python train.py --d_model=576 --norm="rmsnorm" --qk_norm=true --attn_scale=0.125 --parallel_block=false --warmup_steps=0 --decay_fraction=1.0 --seq_len=512
MLP neurons of a small language model. Each row is named by its layer, matrix (down: output weights) and neuron, and shows model dimensions 384-575. Each number is 500 + 50 x the weight over its row's rms, rounded and kept within 0 to 999. Numbers have three digits each.
A block is one neuron, or neurons of one layer that tend to fire together. Before each block is what it responds to, as a language model described it from the Wikipedia text at the highest values.

Modal or auxiliary verbs and infinitival "to" right after a subject or verb, just before a bare verb: "would be", "will forgive", "seek to profit".
L3.down446:517534425554462452377539460468563435452502493445421469462542536456543498506488550478465509552496504463544501464564527443503640521538520477530463450595492446529489463500511488490501445502580540519535558531488506533422478555495489469546586440570503447493463462501418631434516416488494555508518506499459561523435489532518419519555555533407494524538520560419537494491504425617515501491550434486404454513525550555493526399621501536475451502440434466479519454491542469525488427536454465582421488481480484437488516433557572516563444467475460552548536460408457505460550497446478436417
L3.down1916:476518463495468502431494455453547532408458553462501568448513627496508458547570544498486547528451452557456493447444569537507520454492472621468421479472526546544521506444486523556464528424518536476479442530549526418481543529521534489520510490546491520432574556514577499464431503544517558490490495440444479558624492472460528512484514482527498524436494474546539455478547461451530453515442484443438465438477442491507575524453606499466482544468496457465468452593457518436493523539511470497561504508483351513458466609569594538554446534457520541467536495426530505527484503446438484467

Determiners and possessives (the, The, his, 's) that refer back to the article's main subject: "the album", "the film", "His writings".
L4.down96:451399438533419472501423486535405468513522584483449469566509462463412525581547604420475527517568450488529484530485588525420410494538542544488499419557466539444503507509529582505418488541557468504480471497471526530469480458388471489524462490504413461422516442508498496534455408510539455502528439558444465536548573446527534532464519513451470438537462574444553547454495568525553533405449504566594513481438502561545455515496438541502529489538510461551599499528474563612574472448543512478462449480534503520554456484470563519521401494500459454458452532456487543565609444577527459492
L4.down180:545514525510542507518526487482505469555509572514443548406496401572470571505548494475537449537484425475449525451398549598570425427503500384533474570492557585453505469533456411553502463417486465488520539470501470574520395469438494452481327540596503429492579443455498481441546421516518474490472463545493486451552568494394486594467509550587597494449523508510560492476484541450474523538548448535457412519485447518569511568544486411532499535481497573459535483498590472499484538513616547574520544435489508444461442503577453451433482498492588573440530481457503362585521491446479557494
L4.down294:485432432597516540539622588420414434542568554503504544467518460574511522559534483504590367524422412549427466509465395517558653598472498490486517502443489452537514558503503510554430440469505483516418583483492433518520543512510504554525454617485494442502443542451574503466570486394488530436535570485567413550524480489471496525474499503488500449405502529580573494497541472484469529522417463469476508491485535375502417510533493419477492613494474506484498399520514547504478535464630498457524447495429427530536459417460530539514508490595548498455477554513541489556514480475541512513
L4.down1353:538512415544409493463597519476577411436508570492435515492503431473493455510547451473467527508518508455506492348512496482485571616455417386523518493549522449487459507539570519632461466464552449572442525520457499496511515512372533470537459437522502491442511444530507542439528490501566537481535474511500532545449448517519576471482452503454520404593479470458557639512485426490440527488541520370440428450477552442465502353508400425484441498503521413499443531505509490539460591481486474488407503578438441514478490451428533479564504545467497618547480468544436451503524554490570478395
L4.down1788:551540418501484533473479572544524540508444472458502506554500441544500457428570448534470487629373442497515496526567368473568482441462504519437607443472513524477503492478488458491505551537518580471594529548500478502493518494467448520537576490518459488483503516619460468523448512441497453543487458432434457651404450530560531551485534490479535370490514539541450458454500511457500479474560447620458536539605429531468557500515438524519510551511459458603395524416466468509427506526543548544541374435576441563539476433427554531486472416461470499553542528568522508519484542398512500488
L4.down1873:547460467492545522419632474503524452589471568432464531494496555400483456545521398418482467430505444438498533444415512434526597585519476499456421471461558428503489510556475568545534579468640503574555558448486518421402556418497526555476427484491540514465493512498500429534469488483543554403521526524557488490589464440596456453405482560466530451514529555525493644497463486535488461443557529512550486550425620458473493547565492533567449468427439505518540460534479441479492438432551505499508498553571547509471485494524623434436460549513565505539502548522572473533570483480417610470
L4.down1917:472529499488555519480599428476492533502526522475389520411435440508496477547556531534443492547431471479575548448501423549471524448478446501386511510511524484553441508482466552528549567574461509473581594535424547444537497571453370532520476434475575512412436505553431525527497501541527432499456461563455490536514409429580551491489432410474423392407513486490465524536493475459513440517455460501422465477399608464470482472503520486482535495528505433537462470454552517536468490476479429474376601535470441589500493512453444524585465519548551470545526524478577416506525421530477485510
L4.down2157:454515557508549574516504406487474541487466441489445538448568503496469470513575509406493458476478501495532480467421539558509445471578497450484506476437489475509488614595556426412510476472512518495500450544461488532570477455435507584505356509451461522498572559542441471494514534548499566416487558612519521490438602523450443485467471538523518465422494585558490513456503515569586538350452509555533450508472579501543577499473459404423428491459500477487538563469501391556492548409514536389500564522439419559560477513464444500548450513567530557530378492519398526506555508477460502471

Tokens that come right before or begin a number, mostly years: the dash in season ranges (1949–50), spaces before years (in 2020), year stems like 201/199 in table rows.
L3.down697:574610560442516408554503557537426517431534541528456548456438566417439587483460484411521563505501465568540486442444504498396437495512518542537483444586532474551465468581564558454544450445535409471383509450471543512437526467366520430479431520555547498442555576575474481574464641452420586516570419542535474500526552471475512470517488472475429520588565502523545520528508354461519611466618556465438445487566528422520450485529540505559515504475490618456457412474493466528495507498406504430544466498394544593542629497547535599527500555527464483515474434560506553601535450452527445553
L3.down2226:504488477556609496486568540515481513495436530510448499495493567407561540418445512530518445455573572575521545458388476492538533419499449597525452519542417450477524477571545550527526368438512434475425569510426514492407475485430502501455441412572442514480446554522444565520461485484421498514555424416497505546544420572512610448476505456533522432553487427446533576510560425505449623433469519520507559477527507495557469603425539463429549439444574557479498497500536504466500520523490549410514505476496501548472517395507584558525541538494433379474465508602610520613607421453510464601

Modal and auxiliary verbs after a subject, awaiting a bare verb, like may, could, would, can; also infinitival to, sometimes initial D.
L4.down141:578514516464614427381480472488511504524488502427529543472495462472461481572414480492378575587456510423523478439478448539418527479508556596455533455514440523505501524571528558549465456485448537553426375511450354523446529463591540508511507528512566416465514565479531457510565377514494518481472589564616427484392492510525565442510512434468507482425475510502518494563519451471462575507504525456419495482480516479496527389574406565488541438552569430416524554387563545470472523523583548491527545439515471531447442528536570507523508389473516487459456442463435474525429475375553479556
L4.down534:526467543564440450514470515424522472526556498524498550495515503506537507435485538480562499582458458526434475421519555441442490514571525540536630549422446542403495518488517583564394466461483571415609468613453499440507551504558473476486475382516641554566446584525537473409496519527446422461542507597483493481445475490494466462541500489558462494515605438510505588580539406553536468487461549567526450550427504451483461439502473498524548412543571468455502437375462463509452533551442560489429563514482491419515464587505484399557485494526527504534540527487553567571517417518485580594
L4.down749:496478460483443530488539537469518545542571540368466506472448495523557445529448524480545474519451467574450491478509503457445437454518554553458533459527522497520509491528501525463468512555527515518496379515465550410452509441509539533500413491497455458511558538447545453510518447567539488524545499486499480491426558506525536571450470542504469602367442530463470608527517477514547526554495456439505562515476497476553525480489498451499534463516515382508463506500525318520495490582506520394453431552526485453564526602548462398425591543481600485508537555546524469574504443474490489625
L4.down880:521477605520473520418488526513534609582489495534413510472454496507537481496565485479519504498402556497409425556479535425395539418585491482481564522464542435527446479448593499625531526513537449529525563567603525501553594495506465477505434467484494587431535484581447513477559520461481476459526503563472441528553499538574492520546461431535493503503475526494472453484454546456487476552524461600493539459455491483509527581518526463512478414479482449510465505523498574533397518535513506464585494542402470573580542583475513528544492420450538445499548493574524505496428534499503456562
L4.down1223:467559558578541501499388422446449473523491456507535493492491466499499482485490567422526514420453574576543553492594523472467364514640456478474440554498444523463577474492449482535533573487529431510569403472492560456540528513537444480442506559506574608480514533465474503494513454569574592517396512537471528527464484488459583420583508504502469462549446476463475502526461394528467506501437450520470468503518513550446459474494522471524573420478591489481537476434442480476444485475394377447429532576469568539451521550424452430447446463479424512602536526467387501581419451489553532590
L4.down1786:389472552484461515469477554520516540545556539486447463529533564515579567625517554542488522517495448491381441456428580474458488453453459553460626544537576465505469591495459493608447368583536570504588416513498513479562531467587443558525476495565565469471450450417616447537584404538594524478504644468517524517465486487527489434429377460435487485423521471495545442597587488459397516456423438554549522447546514544468372491506490485460573496559512440539487543456449556510527520600473541435501505605523499452602543480517528493431517614503522518445466545516577482518462543456551526580
L4.down1896:406540505493498478454511550547497520466529536526532465499478482443512533483499499545557465420514433515452559511535469546401430488518421615512584436493434479503576560574580447595468450502475533505426502616499547498496579473507499580554517541481463493539398524447547454446484521465494521550456560641482497484460479498546450519552535448535535511490415464433616453526500502502432420497479489531542465448520501493446520588492600520490570553446554495516434505553477442472514550530485494467452550548472510462547415491504536502548479406505579428411402437543504522440482506427481535509
L4.down2038:456488441476514501566542476476545508463450554472519495527565487477531438500488548591482370466592481437525462599517511497424561547553513545519547536470515488506482498596516539438370470477474551485489460555431445560473516482516471480456563474473497405411671533620533468484510549553460441536531576570522558592530415501559450513500561487496481457574505574567464487492440372470452401556463445566478413489592471455470555462547478522506404581465541446444397575420513426545405534449436521395483511473547527491500520513484504525503488451441574492561534442552485493512425638523607513577

Main verbs completing a clause, mostly passive participles after was/is, such as was installed, was built, was released; also take place, exist.
L3.down866:502464482545489468452503494574508549483503604449527536452510549515474512510563599475537491483494492630484487483384496517462521416541422487543525619508447527488542532545508442553441522583534419604537463549480490541563520427611519473462455486439455486486464523477447435528351489517468506389512460464493442537511429426548440481440560581483558420411522544487440477480487554489566455516522534542502480552450489556453471461568430526576450507494465455546495469528486506526527609478441486442544504468527473526491504563486418455495521485487471600499469443478499499574511521522533565484
L3.down1461:582472602488615449482421477519510535396524485445562468483446578543507557563433571552490511486520499515600454565434518649468516600499517497544534482523578498520444422488500473527504529454556434559455554417507451484557487524410417487533504483514531572595458471559531491447461468496489578491482596583533495522488538527565484610421541431542474507519549471587478470501501500423381470514517480603506529593538527507542485411518547422514451521528481575374428479529414507483487494516416457482511519484467486510431537576555543560472533485534551557596482466562496452480552546390514425414

Space tokens just before a number in sports and election tables, such as time gaps after "+", vote shares, and chart peak positions.
L2.down805:572513417409497535502449428461468502528505535471468498495396513484513484507542532469514550483534434539437387357563501456477518512535439545517517574500583590532511510524502467583525432496476585457531609555454563524534516503461492503463500475514400529546467489439591496543433464454538513413549492513425532523512542563560490462535459431466450540502498490513496419492522467522505478499539510501450549478420539448547448571532535505437494538574507512467611506471353393453464466510557538557480547582507485553530493478469542497529453532517487378586468388445525513525482431558457548473
L2.down1713:563517505486480529535478442486441501553531563512589531519424521459467531516524572502542501487535471490534570486527554570442551501507447560546482526480488406443423550450569483508453445423363492395422545497478470592450411426547432526562540504565564479528495461498533498463461464423454620416524444472387477497531498541398453461466556495433448548442545478543495533458465479522503535511515468486487507464461438523481540461491582492571561638503492520519477476401420572350525573445501484468477519400558480496467518492494438488530478542448508467549444444449466501504530502511498570573
L2.down2224:552514443515468464545494452558465482461485532600473515476483567544514469514515519472452551408496465527535441542571504479408647492511490475526483505470532487503492560535520401480470477505514522501365483545480478566548467506568585479475508490517423454495484432442540597542443534464493528507403475570466507484468485549398485453485570464589549559511487560462504523441553485561492473335494563434427497497526524379545539479494525482473474492513514548427552546412504541501522542456492511562480569517514513593453512443420502486522424544437506563567477422507597425475430523507415540531
L2.down2299:471482520492583494510505487526541513506532515443457547537504476515484491489495507537504490532463511547454500525397494420472534566499591543502500431434529460461452342462542524446481526594521493498538557558547506452463440573480411500442460454536482522443492487538521485403544470536490530450509465516580474432494449573445426420518531469450604465393558435420383481477546439473560504495425472534522530507444511427544539487465450441537486545507478498499502446460447607463478588555454546494604423486502427517580584510557503545405576501565432453471427497477414415494460466515545471519

Possessive words that point back to a named person, group or thing, mostly his, her, its and 's, often after prepositions, e.g. following his indictment.
L2.down33:526575496625464460573617512493518488574466590466536576455443545466429441435524505513573460484470534476406502468554459466470498561477554454510497537511415420534519443536449446514435494513533585502460595614441486472529455468469522511506468569517547483465484517586562516515567562440586541468563633458485505589449397540484561558430536438502569500434526530484560532506544619528468498497449552521505529561502443505424460481490496588441531576522455608485444458501508585493453545404516569568442454471544451490427423402464468461496553505474585508378472600509441515544477517532531498462
L2.down1319:514512436606451505462615585424506498482466548554435513448532458509597491459498520510566450563476466507539474535493434452455637605508522529427436500459479458550521471511510511490375620533572463488497571494499455469572567471444487468473377528468536431569538596553545585496622467418532548457482466488457455518481465535543476447508543478422503486510439451632540539549471516526419470461482476462549456441457532411491524510492450481493507511596587573497488547541468539548548602484566484521515482579485471575535447415460476558549554458455583499483480557537530522522516411517497545484
L2.down1601:592490458475484492562611487419575405469522376457518466564470523555500436541444467523533508611475469571450530525510507556579545615501402476416506498441516502471460558412542463472405472421417583517552495473484450482549440531383417454520473573448440526424472512533516414552506527474503550432426527556518445559455511505491383499467548470480580511573527538402601501505567440490529466578566436560607461537513414423431494510508527515467565535542452431545460537471401593508484470543538416480422493532503442515538501503442516551497503528430503413443544482550435567459465575568538454459
L2.down1636:462539415531450535564466538502404430480423391528532564439533521652495579560568513658474467507431436526556459408515451522472534544494511502529535587484462544547494491604511471574435549613567502433478555435601506471521558508444514469555460529487437514570535545612457463468612481429493585548508540468634509536509437567552553491450457512407431425594505563483425490457465513529530373582508483536455486482505562442589402477491427456392507587510477461492541536535496481481438511430531534515517504516424490506539531528605501477549521458476559463470502547573513390439476609506576410596

Final word of an event predicate, often a passive participle or particle such as built, took place, phased out, just before an in/on/at date or place.
L4.down57:455548524517445429415470579459489460474529489559509419499565497522476482469549364469557573394556543450500505569476487480446503523490527467526472464481503467564476477488474560465512489539486529477591471442539511488513499543521508382594396430513556444538537503492505565508443537560533486615409503492529500578511478538501520567446447513503518515587520439469467471439477627443469486594496508497447515498489519578495401516456492468524402543397490619586558525536456473552610493573509465505519457464562357539505493491422455419523542577489567491591464420456487435529522564560559476532
L4.down546:498460502558446469432507463593494475365438508528467498484475489452534439508577470509446524518536437447560431489514523499445454481524514425465536509528476500548540457504563380483423423408547505471546550441526419525600490504557577526598514453513528553540568520472497513495483483546500476480601572505501522529561491468446554456540567528479543427507508503614517509533396495496578556470539469538494514576531484568512530524592522427461461474410451465485479533534509469593505577511442508458433458560518411532478512433552471468460549597553499552551509471531522498456462527584497473493
L4.down549:450486503420491505468498446469552510456484557492505539442521490490598482522564432452528480471459449632536507509459481500558501472488530481470620521509415526511599588420458385424447483497452561410450541474438459432426536528370501426515511490547444407449512547529518431519480527496598408410588502480531448449451481407454520551693478528516485492497409496473524452430577491526524480555520575539500426457524500575485463553519537458473472486530516582525458445496526557585495503503472523524554448525437470612488587512440392567451401516517461501653554499554507432477455478425476521569
L4.down550:456476468456492506479482536581534638464534513498467528482408418501455538559379569460550570464475470526554559498505438497432526512507428485449514516435429542534441483506492442585394523519480555504398458425465528566547546489507440456526453529512480523537444486463510510520508500560560496532478500497441561466467550483468468465523525488493532538452411483511524437507452481487441429547513478548526496512521423555534423625519545503625479473444490505495534527520510583516600460442547437590480492515490475476539418551546447461514602498503555483453574451417498496441319555612490525509
L4.down1371:512471435549487471416460445493425494530529498534536484437589604484530486491535420504461523504377507476499428533480443572526395507506468443462465493501523578495598537518551479437495492572514563577440520501496509440624546430523498492704496473440516488536516600529424439547463467523502521545554511473542526529515483564544438458541521542395504557589484464509493516442528564447528532472505403535578518564556474491536438539582498521573471538532523464519437506509486541564550539491453415493471475425455441565562451512456484450550527507489524535535523495483577420398487572532488446463
L4.down1740:463454531493459449508551577494624536596549550507439433511486512507504573506565492402499595523573471487482386556499487493470462543571470410442469530545516615533475452503472510546442484396484420582455543519480486544537549541577442500515515439580438500568417469509478524491558584557451460620573576530582515534468478558461549552535515497579602539490585551533396410552470499520446480515410397511566453460573453559496535540447554539509484623489581507421549476536564463474474441544439498611577505477533488498587459496493481487389573441512542506522506417423598448482432518504567494502
L4.down1915:529414504421428579470459520496553550546570506463555505469482603472535454435580571414503493461485532449508476465489486634471520632535495617456483504546551481508491443477445516460516474443506455503516452617502411618478541455449536599528455438551537513473440461497520526434526451621523481514557496511430498521333445498547462567461438554510571478449542469423590526552504454490522449411575499505422461525557458483475513405548500508553498531536541609488520552500465526508489501494471393509497431515466451553534508585474550502508472423472528469469464479538555515533519457563429496357
L4.down2124:483428479440541589516552464691445492470443458520493496416399575573537474563433537461572508550619480589483504564439553437499562502535370414447622603534453508555546472493494537538444417501541586568410498448482498493522495514502474538493556472461485567546436377518537528566521410501526496410458464621466433603486458511532449466426453450412405554400492510549560525543449538502477524454548544572524491480556414480479499465585475510615486555580535548552489458464441505495572440489506475504484518489532471544477406554434464527514571522560462460555507447447510512512428324548536519589

Particles and object pronouns completing a verb phrase or idiom, as in "turned it up", "stick out", "Tear It Up", "switch on".
L2.down408:451487563591543557411496459530572484381454447524540491548490480520477421467570523436520503516563583459608466489501446527611520549450534466444521504597469534513436534596487486431493475537568419520483532505462511413410496581476602525478579504538506455395534474469404606504530520521508466512473539577460532529580485423452434469552595552563529486461474551572511558510510504441583521540504519607515555501468416548507489510549495527489504523585561557497530529425456521433555540462409462552494505475566472441514425541472555468543436500521471471577522416498353617554600623481481563530
L2.down577:446529469542449565429465414487526507384379578471561441377493516486503527560456508475595527442455512570477501419551472562481513504371499510406442544488468495566464475531539539485457487509484437510483538496448541454448512443513582536526511589591473439497417424446441552438447507467518458501530478509465561371475452443462492511587452472550481477482450533436554522468455527484564528549489419547494551584599444530482548466553445578562519601484549551423496524564537557480457484521469499605369463467507474536546545516457539464424486542532482527570561470417449495544526542459517489387
L2.down1205:444394493551410580483525486450444536554537511501484494490553478516528583537452562512401547515537497470500598499456481576514503551422525569441483499514619525607454473446497482567465500448425482565432535499516505524520505448533514504488535638551474425459480420516471558464437421448484553480472553512499510430475524520526553555460597504542454398509467484437526562544559481473427581524452372533470491459486527515472529568533443514453536497438597553383427484487504489497448400566529353539384413413517473478609472560438412419485524564512522596446526472486539469522528506423408420449
L2.down1992:513446507518483506456595443541475580505560506556542510506569429554572547614543492513535502578480544436511471502504449495465440446521441491507467482498366508553501422561514519561526366485528414438544511458521587457539538408522529507478500512519412465576487587513569506531558469597466525535501495593530444545582575481484525510427531451524579434416447517500470553615426509512452448456487591492532514461579498522526536523522442402479490582566458495466533503494359541456522523493469493494469548497514478489541521446484491444456496542526538532587515509448617461490570527507517449530

Space or dash just before an upcoming number, mostly row numbers or dates after a pipe in tables ("| 20", "1979–80", "April 2016").
L4.down36:593496445455477495423424432503560499448581521486480546500512562536496527405546435525465410576549429608542561484471385486502409485460472528520532475535539512475454540477446580477429443432528541556523476515449477458456466430478465516479478416524544541471481483527552559544532534532549580497475528466540548456402505581562369558537428602537459484545614515461546504530450413568589495484555507506439446538443558563463593500471540548498510466526473430509499553441616518534475534543478463444458596470445516518495522399596556498554507501438394499569570432553508416438533582400435515482
L4.down758:524503487478587588517541459467475496544535580523420466506507516545493522464440541491547525481561521583527540501525351534503488436477529567458443598538556522421536563440530453500584568464520487490476493587510489453506465448523473529506480453470537471444450478399434491570464499431520508473547500402499504515445464462445458435551508529521476441487525518486456505429491528413516550501540464527504432474491460530495439526515490575551490502562474594449533545583498513437584513502600480498513506479539520521548551503585458435515469396462419425554468506526487472500674402451422527482
L4.down763:449483379410594475474457478458530438555628508563501481521489526426518514435425497541436366505558452463468489524473513503576446471482477528537496460480328506424519565529485537461428496458511512540513544486587494512473498512520501543513553550535434477472527587486536462588547498603546523529486473490524457513439524483513568527490478509487459568467444619457495525549492462435527471444540548502471549419636540600664462629533481481434553516506490423470489442452545514558429481543559548508423555554550516453416501429451504504487599399491458539510579554461505498428481417545542476583
L4.down1022:571508527581472454466408586547551543389425435473525452481461487529421496474403578522521458432496518497516519471535571482552480553382533555571550582409532479514500440485537557433502505475474461504576513551515483486561478464404564506461515538506515579443570539497449443464535536559520464358454435520443484475479523458434572452433574506482459501530580485611568445499538462483406425487535473463534519493482537673484527414549480549482534562504427465493460457453538504569534525447356536421551562554468463526444542460489486494467540463514519448503497510442547482421479447428488493510
L4.down1442:507493524499445473491435619483540471471506519576494479541433471522497595429489522414423470510454546498567464524539560558463464588541518563519498383497426467425544558517491480514468412451573534408476591411513550498515517461448502454495544573581496449550596518531514409544541512532581515470426455554547541504579502540459595526466498433519438631524536564538509596509524419544548471420459454526555463523597504576589531594586465547575486560542534495418510463526429538490459496566501508496413492385435442494546447434498463517577517468501468574608511426546500525500440464582595487551
L4.down2187:549506533460447559443534572411486518552520463462460528520394541522546428526446501523473541467583541548559473382480415407373561507498471537454420453507526452510419509482571419617549445502512582509570513476476577485479558426406471554508483371555531510483478422550543619501423518421443566583591595462437454535488416459569546417520476455529419466493492461508544590539567490494510458520478565557487450383408539527497484531479520495542508525584512584500527473617481511446502533511497437475433456480432460638519562470527391456534445464537518470459496528454526526521484540488457500392
L4.down2189:445578512478548480372550499528473421467530528595509518599415552521526414543419509546384433441512466548487457454518404472444483548556464443496558543507468511469529487578433479506490557483569467504502508570428438453447528424362514504509504531543409465412491497533503498456546602472460546457509507510434455410535583483560516406527611512490490475547546470504537588445483505489513434476531559506423502518508451566489547498477503542433505517476596456513528498576518459404498493454442418538465455464521420398603580491452361431544480571382443531589456559515523460549489511472457608497
L4.down2257:468486504470600448488540547460435498462596488594492529566574471500543482434445418480432353616564498589482437520531552557515491519506512548551529516528519474533561443490499539474481566447572505474482542445474437537517551491450469444508525522508538498493516513450386331461576562580472509448486429465442547595441502530490567502470486524519413553487551456505568491470647580552431496489491442408446371434599492551576462523464513505493556430444478593507530498369522506466508466512535501524521557479469534491514484472554539496618485526437553516473496457477526457444533397384457481467

Infinitive "to" right before the coming verb, especially after "difficult/possible for X", "allowed her", "need", as in "for players to"; also modals can, would, cannot.
L2.down286:473437471541473534588558471509477532594432452516526506428490453501575491518549501485512424460511600479482478461545551505386506423417523462471490541496442529548449493539511451521427429524426481565508541563453404470448479509446452466534453471505506467535478492478481466438517490514466488490484554553598482519518487518530482455513406489478520500516503453524538498515506522460554463558507550523445540462486532506552470453530384555426524501496394501491464561508509534576481576503401496450531529431441545616557503463556488503543461456430492520474520572516489421492499484402548511556
L2.down659:498398533479579470482504390502535492570582493567472558430510507496600512441529488532446493486448475465521394487484546461449559509481571589506508481508477484550560471595592609504540503577574481539437485526465534505578531493462534472457491506509432461475579560526504569473528498497459488473484512560474507454575470624522484584397370497456485469427511533424440556545520393573445485450463551486543508489453655537437452519480572476478510631543465525448401509475447505450440518455480603441497554485458475486479615469568526504534502500485559480450460538450571621458440528501435562509
L2.down1787:495468520474445519585509351483510591493501512454525510512528505525471427571443579467452446522447517547505486376537447538457489484479513513485576485511546453523428498582491515459532403557575510452526385554493553464523512489513473514614526490532480491556540548457457509530527524561480503506512406474487413485465430547522468586503386463422550548459531584556451528433566521518491550515527482470578498472451542447439522484476516433499559515564417531477544545483492401545538503561492506390372450500474514515548506589497593500578538563535501535473573488438424603553469485413540513538
L2.down2235:524479411506400507503607482469534537444491598496437493511438432458565417572468525476569458563478589581447521521484548493443404467448591501440504434522544519522505563541504557482429477521477601502476475504402477430510525477541551511427395512463460413510583521587512414504515493511531447485498482546511521517387396488440547620551420519463491544397454508535616592514537446499534489496440425468477546521444479471508503490504514538538407463455510484488517382498506441565457475596506507400459486479469503460480562581541497417590476551501578522487500471465437492510523540518457492601

Possessive markers after a person's name or noun ('s, ', s') and possessive pronouns his/her/their, as in Madonna's style, his achievements.
L3.down1394:442618412587560499486480561485515520509432463416499462525478468471542624441587510565587436499484454429510505516515403494501583583467400521476478496427464465516542534473501478537451427563511401502458477426431527541507612518537547484556442466549511436571445526501518378571432387535579538534472538568549521533486423537533514475517490426422481496476557459541552470434575544504495482492542462575546503590426488480563514538573549519497494491525445538518419440557447500444491564468580519596433442569487463544528463448504504523489494483385529532450417450491547462494559490449485554464
L3.down1757:493529527557498507547467560523537464443452560388511479452451574481508453527460610486529504481442488471556539482587460442477584658429536571422513475494547505446455481443466461481551543499554496352437501473477528540517582535473497517506430484441552529560536554483467584521453509494589465491472503516593528589512389524453422580451536483576483444496537468462443530503497522438538430379489509472502568463422421460533515522601453473483561507498511489501486406550460530492508617509485522498446434563412447415510530440565610483645581529462532533451506489489446516488536489403410489441